config.toml
num_hidden_layers = 9
hidden_size = 192
num_attention_heads = 6
num_key_value_heads = 2
head_dim = 32
intermediate_size = 512
vocab_size = 8192
hidden_act = "swiglu"
norm = "rmsnorm"
norm_place = "pre"
norm_eps = 1e-05
positions = "rope"
rope_theta = 10000.0
rope_fraction = 1.0
qk_norm = false
attn_scale = 0.177
bias = "none"
tie_word_embeddings = false
parallel_block = false
init = "normal"
init_std_qkv = 0.0311
init_std_o = 0.0311
init_std_up = 0.0311
init_std_down = 0.0
optimizer = "muon_variant"
learning_rate = 0.00485
lr_mult_up = 1.29
lr_mult_down = 3.0
beta1 = 0.9
lr_head = 0.00687
max_grad_norm = 2.0
warmup_steps = 200
schedule = "wsd"
decay_fraction = 0.413
decay_shape = "exp"
final_lr_fraction = 0.05
batch_tokens = 8192
max_seq_len = 256
doc_mask = true
train_tokens = 108600000
max_steps = 13257
dataset = "wikipedia_en"
MLP neurons of a small language model. Each row is named by its layer, matrix (gate and up: input weights) and neuron, and shows model dimensions 64-191. Each number is 200 + 40 x the weight over its row's rms, rounded and kept within 0 to 999. A neuron's up and down rows have the sign that makes its largest values positive.
After each neuron's rows, "fires on" lists the tokens most often at its 100 highest values on Wikipedia text that the model never trained on. A number after a token or word is its count.

L3.gate470,225,270,176,254,208,185,189,126,128,270,184,198,161,236,208,207,214,184,200,268,207,130,173,206,232,245,239,115,234,218,203,193,246,131,218,225,176,175,187,222,219,197,238,214,189,230,149,207,152,248,218,223,218,148,224,190,208,191,244,174,129,172,140,204,144,210,194,192,264,134,322,168,215,169,197,228,243,170,189,255,177,203,122,238,157,151,191,235,94,239,154,181,205,224,192,204,232,194,261,225,119,178,210,208,178,175,133,170,228,136,257,187,160,146,206,218,204,177,142,242,191,204,224,190,164,232,230,98
L3.up470,201,133,177,194,112,147,165,219,237,207,274,223,183,170,198,224,182,219,211,253,224,137,178,224,187,157,227,171,168,277,127,135,142,225,177,190,198,164,171,258,191,206,198,191,201,224,159,157,169,217,170,179,269,185,227,256,144,160,259,158,226,248,226,179,214,200,183,205,201,180,137,137,179,221,150,216,104,250,261,208,182,194,240,222,227,189,245,206,151,195,249,261,126,161,225,184,201,147,167,222,138,235,144,283,183,238,205,211,184,247,156,228,208,276,195,163,180,202,154,255,186,213,221,193,186,197,265,252
fires on: "," 41, " and" 20, " in" 13, " when" 8, " /" 6

L3.gate156,160,236,169,229,207,215,157,140,257,214,214,121,163,199,218,165,155,283,169,189,196,209,178,112,218,170,293,227,160,193,271,220,211,261,207,165,228,225,197,182,171,172,243,148,205,243,288,208,149,278,161,140,169,218,215,174,130,174,290,206,213,148,239,186,130,197,191,221,169,193,229,165,112,187,150,131,245,190,248,200,198,191,212,148,239,209,184,160,187,210,117,189,255,160,193,250,163,172,226,167,273,227,157,86,239,204,226,208,160,234,171,220,197,201,209,233,170,166,216,221,205,189,228,235,122,226,276,180
L3.up156,210,210,207,157,255,213,225,175,230,207,144,151,204,174,203,245,245,229,195,186,196,162,297,221,228,233,206,213,217,228,218,163,179,226,138,221,170,192,203,161,202,243,182,171,181,216,257,227,202,133,164,177,172,244,241,139,190,234,176,217,239,229,260,169,209,277,165,188,201,161,167,212,224,145,166,183,200,236,219,182,201,144,161,180,181,201,177,183,292,294,213,175,174,155,217,216,261,238,187,173,192,169,180,209,269,207,217,212,165,194,252,258,255,195,244,106,131,202,137,258,230,265,200,138,224,174,296,176
fires on: ":" 47, "\n" 12, "ful" 6, " fact" 4

L3.gate180,215,185,279,136,136,158,223,200,173,207,206,292,167,171,183,281,219,204,198,238,180,228,241,192,239,179,251,202,196,231,177,225,231,198,126,226,228,198,287,188,204,250,239,188,279,195,169,153,211,265,237,261,172,101,171,107,242,241,188,207,156,226,214,185,235,219,192,157,345,196,256,183,236,218,251,189,202,195,205,174,224,122,187,217,148,163,132,262,208,208,197,186,157,214,242,174,200,197,199,230,267,245,234,271,270,191,198,174,221,242,132,127,141,192,173,197,256,278,203,237,269,170,130,238,216,252,193,217
L3.up180,224,236,251,174,161,212,210,229,181,208,147,138,169,257,177,187,195,273,146,217,201,170,159,195,198,170,280,137,197,188,156,213,188,229,243,252,257,215,334,198,199,206,208,167,202,168,157,233,208,210,251,195,150,144,251,172,223,221,184,200,205,173,215,206,207,209,218,138,216,213,191,201,180,229,270,261,196,209,251,182,162,185,168,171,239,226,145,244,160,225,79,245,234,261,183,294,260,146,176,263,227,242,149,171,245,231,153,201,174,174,245,106,183,117,217,239,227,253,245,281,265,164,156,256,239,236,242,171
fires on: " cl" 18, " March" 12, " May" 9, " 18" 7, " 184" 6

L3.gate32,258,191,188,132,180,123,108,207,201,158,193,161,223,208,180,216,168,194,231,277,211,150,191,242,191,216,177,169,247,179,186,227,176,134,172,207,222,223,237,192,192,228,251,147,194,194,268,122,191,203,170,251,227,168,136,190,187,211,215,130,140,191,226,191,320,136,206,189,205,194,226,166,261,261,193,178,204,191,212,136,235,183,206,225,147,148,196,258,190,315,258,275,176,188,191,202,267,140,174,199,159,228,168,205,221,126,212,258,164,213,198,210,195,246,163,191,194,215,214,182,154,254,139,155,260,222,174,221
L3.up32,196,204,150,200,227,179,201,194,218,203,242,143,134,193,161,230,169,240,228,173,202,237,207,113,218,183,200,224,187,233,179,219,197,231,215,236,185,169,290,203,179,219,191,188,129,182,239,169,218,201,171,236,220,239,230,203,227,215,191,237,298,165,257,202,201,224,176,123,232,158,216,199,158,189,74,278,148,198,238,183,196,183,191,160,195,118,224,233,253,279,188,153,194,193,264,264,206,191,210,233,174,154,171,282,200,207,207,210,229,208,280,171,162,176,231,185,166,210,238,195,202,151,212,262,229,125,239,179
fires on: " end" 22, " &" 16, " tour" 13, " time" 10, " underw" 4, " lead" 4

L6.gate50,132,178,206,167,237,177,206,207,231,173,220,236,189,151,237,164,219,196,146,172,185,162,140,180,210,150,257,141,193,158,172,208,102,154,237,210,67,261,183,277,189,181,165,202,194,270,183,254,174,236,213,195,166,130,252,200,119,242,220,220,210,152,225,217,197,139,138,181,205,255,214,198,197,174,167,220,183,249,138,238,184,162,198,145,147,230,199,218,283,249,221,250,225,175,234,162,151,209,261,162,171,170,207,189,238,222,156,198,192,141,222,163,286,192,174,189,211,212,218,182,211,189,249,198,193,165,182,158
L6.up50,136,302,237,236,158,234,192,199,186,215,219,215,172,224,250,106,199,229,176,166,207,237,139,191,282,140,198,153,197,169,167,180,150,202,194,209,149,225,227,220,182,201,241,252,225,196,247,209,169,139,219,220,227,133,179,252,219,214,173,145,204,154,220,138,225,200,204,193,194,186,180,186,210,180,186,217,159,257,169,211,246,246,145,134,204,243,133,229,132,271,228,212,188,177,195,114,181,258,210,173,112,189,235,181,176,294,187,200,200,114,194,134,206,184,154,156,258,160,260,188,195,250,224,171,211,148,252,173
fires on: "-" 15, " September" 12, " October" 10, " November" 6, " March" 6, " April" 6

L3.gate422,160,101,225,217,202,137,249,234,219,201,180,162,215,227,199,177,217,249,161,207,224,156,166,176,148,131,183,212,249,172,217,186,222,214,252,229,192,241,218,253,215,197,191,113,229,227,218,254,157,295,231,157,228,204,167,201,233,193,169,177,169,191,187,229,240,129,245,195,169,200,192,202,193,279,228,220,205,205,184,230,226,138,216,212,145,160,182,206,214,164,224,261,165,216,289,327,177,192,165,177,189,137,226,272,194,259,204,292,255,166,201,205,179,221,245,240,186,139,262,199,116,249,172,250,238,186,163,218
L3.up422,187,207,248,199,189,201,184,263,198,209,228,194,265,252,169,180,220,111,110,243,166,161,195,200,159,172,197,188,184,212,227,157,235,155,226,168,150,194,271,244,139,156,146,176,230,224,236,275,195,237,179,152,226,191,231,246,226,191,246,202,206,163,156,183,188,186,221,251,185,158,238,194,106,226,174,179,196,90,196,167,256,166,117,254,190,197,185,172,235,176,236,229,191,245,220,229,195,239,220,225,218,168,178,165,180,224,218,271,195,273,149,265,189,259,206,173,217,222,163,239,227,276,96,268,230,172,204,205
fires on: "." 70, " that" 6, " place" 4, " sym" 4

L3.gate445,158,193,237,217,217,217,219,198,203,242,185,145,212,195,99,168,264,182,239,197,244,143,226,235,240,135,181,218,170,164,263,178,208,222,186,207,207,231,206,223,161,165,206,239,168,191,207,108,204,95,130,201,253,196,202,175,241,242,177,143,204,179,215,237,178,209,237,182,232,200,129,281,170,265,171,176,198,163,222,147,228,172,179,194,260,193,187,148,204,311,227,143,206,196,238,176,157,209,241,162,226,252,174,212,139,137,249,260,114,157,224,221,167,170,273,248,259,163,110,272,168,170,222,148,227,118,203,192
L3.up445,187,132,167,220,119,164,234,182,155,187,184,264,194,198,176,155,166,122,217,246,235,191,244,283,135,185,174,261,162,175,209,241,218,177,172,152,170,235,222,188,206,234,242,123,200,127,258,238,209,221,198,211,164,162,156,171,205,237,232,197,204,160,251,147,216,203,199,267,199,212,218,224,255,212,218,222,180,222,203,192,159,192,197,200,200,220,243,233,130,242,221,210,160,238,183,195,138,176,184,250,170,192,161,306,212,224,244,247,181,210,198,131,92,240,229,183,243,209,223,158,153,173,235,196,100,149,187,214
fires on: " named" 20, "in" 11, " Case" 11, " Year" 10, "en" 8

L3.gate69,225,231,163,161,190,286,199,131,257,164,181,123,226,191,200,241,136,141,205,170,86,178,104,263,200,247,184,185,258,157,182,186,136,169,183,224,163,183,168,270,171,274,175,188,225,186,164,308,172,189,147,168,259,217,264,241,221,212,205,175,185,258,241,158,160,169,240,176,207,192,223,223,218,93,177,131,197,203,210,159,145,220,238,145,178,229,136,190,204,210,215,105,190,199,213,202,174,180,191,155,191,169,235,154,180,112,228,203,191,194,226,197,211,135,218,203,191,174,163,181,220,211,220,138,173,138,185,236
L3.up69,237,217,182,225,204,224,223,192,245,134,202,128,158,252,115,125,93,233,192,226,231,206,168,125,201,230,184,195,211,111,215,248,181,164,194,164,209,180,175,156,225,206,242,126,231,233,263,229,202,164,209,203,251,254,214,233,186,184,246,151,125,210,232,227,208,191,265,182,233,173,209,238,154,124,220,211,159,151,206,274,201,168,219,173,222,204,142,189,280,244,186,157,202,172,174,220,244,193,237,173,185,192,169,154,121,184,152,194,166,216,181,132,269,163,155,217,85,165,96,130,185,197,239,299,207,154,211,164
fires on: " well" 29, " det" 12, "cy" 10, "tra" 9, "ty" 4